Part of a small language model's weights: attention and MLP in parallel, 6872 steps.
MLP neurons of a small language model. Each row is named by its layer, matrix (up: input weights) and neuron, and shows model dimensions 304-367. Each number is 128 + 24 x the weight over its row's rms, rounded and kept within 0 to 255.
A block is one neuron, or neurons of one layer that tend to fire together. After each block is what it responds to, as a language model described it from the Wikipedia text at the highest values.

L4.up83 [ 98 132 149  99  97 141  90 100 159 130 103  78 116 142 148 141 119  86 143 113  97 144 144 154  60 135  74 173 116 125 117 129  99 167  90 127 102 136 131 124 151  99 139 147 186 141 140 132 106 123  92 106 109 131 119 107 132 106 148 156 115 146 134 138]
L4.up247 [110 118 174 144  86 170  99  90 163 128 105  68 111 166 141 179 117  99 133 104  89 135 129 152  69 126 121 167 117 110 108 114 131 176 110 134  87 137 124 135 122 143 126 117 199 124 114 130 137 142 114 121 144 130 114 115 132 136 151 144 114 129 152 114]
L4.up775 [128 146 147 130 139 133 102  99  98 131 108 115 130 141 123 161  73  98  89 121 127 125 162 172  80 116 114 136 153 140 147  79 134 103  70 104 127 160 100 153 115 105 124 124 127 120 112 115 116 114 106 108  91  97 125 108  97 157 151 134 101 102 127 142]
L4.up918 [ 99 115 156 127 105 149  95  89 154 135 122  59 104 152 159 158 106  89 125  98  86 146 155 146  67 145  81 173 102 114 110  93  99 166  79 135  88 134 117 116 147 101 137 141 175 136 136 127  96 139  69 113 130 120 136 108 120 115 156 156 101 161 149 149]
L4.up1258 [121 145 169 136 136 129 131 138 123 128 108 151 123 121 104 118 130 133 135 175 116 132 164 139  65 154 166 162 110  92 113 130 110 152  82  99 130 100 126 103 132 165 124 121 159 112 147 139 134 105  86 107 122 107 134 124 116 123 119 139  87 147 159 140]
L4.up1363 [106 111 132 128 118 197 135  87 151 120 145 138 145 136 167 121 117 139 131 118 120 151 144 139 103 150 130 169 116 114 110 125 154 146 113  65 116 115 150 176 122 135 143 153 162 129 131 132 119 119  79 117  86 136 133 187 153 151 143 159  68 153 167 116]
L4.up1401 [124 102 116 150 114 161 142 125 163 150 136 108 108 162 144 114 141 109 110 131 110 116 177 176 115 114  70 157 157 121 141 126 120 132  84 124 115 142 122  98 153 153  98 133 176 131 141 147  80 147  99 141 157 144 114 115 121 166 132 135 116 154 120 101]
L4.up1702 [116 125 150 102  89 158 103 134 160 118 128  79  78 134 118 132 134 105 148 136  74 173 123 136  91 126  77 153 156 144 100 115  83 120  98 124 124 143 131 116 152 131 118 128 164 146  93 148 109 118  89 120 107  98  92 134 123 117 139 129 136 170 130 123]
The first = of a Wikipedia section heading after a blank line ending a paragraph (==History==, ==Plot==), and sometimes sentence-final periods.

L4.up98 [169 133 128 118 116 118 144 140 110 148 145  74 131 149 170 126 114 117 115 110 192 143 175 112 174 166 130 125  67 124 101 131 128 135 153 103  91 126 146 147 114 151 102 144 161 137 123 123 140 134  75 105 140 170 147 100 115 107 127 119 110 171 130 133]
L4.up248 [125 118  94 141 152 129 150 138 117 141 121 143 108 128 157 168 151 146 125 131 139 127 104 128 166 145 104 155 108 128 146 118 150 101 132 122 119 186 108 148 133 118 146 144 138 183 172 106 119 144  91 113 104  93 144 141 125 129 120  94  85 133 103 120]
L4.up607 [142 154 113 182 117 150 112 133  99 173 131 162 122 152 129 164 109 137 148 120 104 156 154 106 109 181  88 125 156 129 172 137 141 116 122 122 139 105 151 125 124 108 153  94 104 115 110 139 112 160 137  97  98  94 115 112 114 133 124 149  92 146 121  93]
L4.up859 [114 134 145 116 119 112 115  90 119 125  94 126 152 143 129 113 150 130 129  80 136 126 115 109 152 168 136 103  88 147 113 137 113 131 127 120 149 140 150  83 165 103  95 135 179 121 122 146 115 154 110  54 145 118 128  72 158 127 144 121 128 115  99 136]
L4.up1009 [122 125 140 118 140 134 178 140 150  87 131 133 165 152 167 161 127 144 116 130 117 150 106 104 133 113 138 145 103 174 138 122  89 160 151 116  96 102 128 132 174 166 163 123 160 148 105 174 132 166 123 142 130 131 119 146 163 103 178 116 135 154 110 119]
L4.up1195 [101 155 135 161 121 176 150 129 101 143 126 137 103 130 165 119 181 119 146 155 116 139 105  83 133 114  94 134 126 135 131 143 143 142 157 128 111 219 132  94 159 148 144 128 111 161 156 116 125 122 144 129 154 115 171 152 142 117 119  80 124 127 135 113]
L4.up1407 [147 139 139 118 145 116 150 137  90 138 122 188 124 117 149 164 126 122  71 125 154 171 122 109 143 151 148 118 141 148 102 173 126 137 124 110 136 130 133 111  95 163  91 157  87 109 131 134 164 156 144 108 131 146 138 112 148 127  77 161 118 114 144  91]
L4.up1566 [118 154 141 139 188 133 111 119 128 122 122 143 121 105 163 152 124  95 170 107 148 146 105 117 105 150 121 105 131 149 160  94 115 134 133 151 152 142 135  82 175 141 123 172 136 131 165 132 116 109  97 169 139 122 176 115 141 146 160  94 109 172 139 105]
Word pieces that finish a word split across tokens, most often adjectives and adverbs, like s-ad, ang-ry, mi-ld, cal-m, feuda-l, m-adly, plus nouns such as m-adrigal, eleva-ti-on.

L3.up47 [153 147 103 145 117 112 113 134 118 121 104 132 159 146  98 132 105 125 158 130 109 144 137 153 147 130 112 137 135 102 140 132 151  97 150 101 116  91 113 142 175 118 150 105 113 141 149 152 167 160 105 112 127 149 124 152 134 101 128 152 142 188 135 155]
L3.up213 [175 147 129 127 148 109 132 107  96 125 138 137 128 181 112 109 115 116 127 164 117 117 125 125 138 118 130 124 111  80 107 118 115 122 157  92 105 145  90 119 163 123  70 127 133 138 102  86 137 124 117 141 118 121 135 130 169 104 151 107 107 153 140 136]
L3.up448 [179 134 131 169 134 103 137 115 116 185 146 178 152 114 115  63 128 114 142 132 154 133 151 111 106 144 142 136 144 140 126 108 116  86 124 165  62 135 156 140 172 111 183 136  87 132 117 124 114 138 149 130 115  96 129  97 122 154 129 111 170 161 106 101]
L3.up991 [ 88 147 133 103 122 169 139 129 190 135 134 103 112 157 102 110 137 164 100 130 153 139 118 152 130 115 104 115 112 133 158 102 158 104 127  86 138 146 152  96 174 163 156 111 101 127 114 126  99 108  88 157 121  97 176 125 121 148 115 135  95 122 145 168]
L3.up1048 [124 158 143 136 120 137 142 113 186  93 167 148 140 141 153 131 127 105  97 100 110 114 108 146 111 120 102  97 142 134 105 147 139 132 164 107 132 161 125 146 130 125 150  86 119 116 159 101  93 153 142 148 152 131 126 121 154 159 141 156 131 173 122 129]
L3.up1581 [170 137 148 115 125 139  97 145 139 135 121 158 131 119 124 126 132 128 149  91 131 120  96 120 116 146 117 119 126 106 139 126 102 137  93 143 134 123  83 136 111 133 147 118 144 105 148 159 137 167 141 116 133 123 163 171 141  87 155 152 141 157  94 125]
L3.up2076 [120 139 129 105 122 106 136 103  63 169 113 109 136 146 132 142 111 113 112 142 110 114 122 113 123 109 161 105 127 105 145 140 122 134 147 106 135 110  97 167 148 114 133 138 135 148 165  90 135 179 110 114 108  96 105 132 121 149 102  93 124 163 135 135]
L3.up2175 [116 122 127 127 119 143 116 110 117 160 145 127 139 103 121 119 134  81 160 132  81 132 113 136  85 154 100 125  79 120 147 129 154 147 148 107 121 140 114 149 113 135 181 112 139 135 128 139 123 118 131 112 148 157 181 156 112 135 149 153  94 132 128 124]
Short word-piece tokens that complete an unusually split word, especially -ar endings like pola|r, dolla|r, luna|r, also releva|nt, scena|rio.

L6.up576 [139 144  84 129 110 105 111  67 126 136  82 127 130 140 145 177  89 109 103 100 167 140 122 108  90 174 126 108 137 127 145  74 136 127  54 181 103 105 145 102 157  91 159 105 110 129 119 103 149 162 144 172  89 128  82 114 106 108 130 138 115 118  91 117]
Sentence-ending periods and section-heading = signs, plus relation words just before a named entity, as in son of, named after, follows.

L3.up337 [106 137 165  97 100 118  95 116 141 132 142  90  94 148 171 151 128  88 118  91 127 171 146 167  68 113 104 185 121 136 131  96 104 152 111 142 117 126 101 135 127 102 136 169 192 147 185 134 120 128  49 118 104 156 112 102 113 108 155 123 139 157 130 122]
L3.up1110 [139  99 159 187 105  97 124 112 126 131  98 111  73 142 162 163 111 110 112 119 132 159 176 156 104 127 113 148 100  86 132 133 129 129 106 144 101 174 153 141 130 103 126  73 137 134 165 140 146 121  99 135 143 124  88 149 136 176 156 172 143 122 140 134]
L3.up1382 [ 73 118 124 111 105 131  85 132 175 132 152  98 129 160 143 156 152 124 115  85 110 174 128 143  91 132 114 161 146 166 149 148  94 159  84 140 122 167 131 138 115 104 145 121 160 139 152 145 127 130  61 130 112 151 141 135 167 171 155 149 136 141 113 107]
L3.up1418 [ 78 113 132 128 126 129 118 109 145 129 130 105 113 132 136 152 102  96 175  75 125 151 139 187  85 119  96 182 102 136 127 122 127 153  86 144  95 129  85 133 160  85 129 165 190 127 170 166 100 137  98 114 131 147 128 109 170 104 161 139 109 165 140 132]
L3.up1570 [112 119 153 103 108 150 103 107 162 118 158  98 128 143 148 140 152  84 131 115 111 166 139 170  82 130  82 165 110 142 131  99 100 140 110 140 110 157 120 119 138 110 136 134 183 150 146 119 104 102  52 130  95 142 136 106 114 110 147 138 135 169 123 108]
L3.up1723 [101 113 159 123 139 146 112 128 175 141 149 135 138 117 129 149 118 118  97 121 142  76 150 141 103 145 135 164 128 143 135  63  93 132 145 142 121 150  67 154 105 118  94 106 123 127 133 126 133 151 125 163 116 138 162 167 141 136 127 114 168 102 131 162]
L3.up1852 [101 117 145 105 116 151  95 101 172 131 157  91 121 140 155 154 144  76 126  96 114 158 141 176  72 133 107 169 114 143 127 108  88 141 108 133 113 146 106 120 139 105 135 133 183 150 143 127 103 115  50 133 107 160 138 119 125 118 147 137 131 171 116 102]
L3.up1876 [101 116 141 108 116 147  97  99 164 132 153  85 108 144 154 154 157  79 127  82 111 168 143 182  74 116  94 173 115 128 128 112  84 151 105 147 108 147 102 118 131 105 135 130 186 156 154 135 109 123  50 136 109 159 137 121 121 121 152 127 130 166 115 119]
Fires on the first = of a wiki section heading after a blank line (== Early life, == Cast), and more weakly on sentence-final periods that close a topic.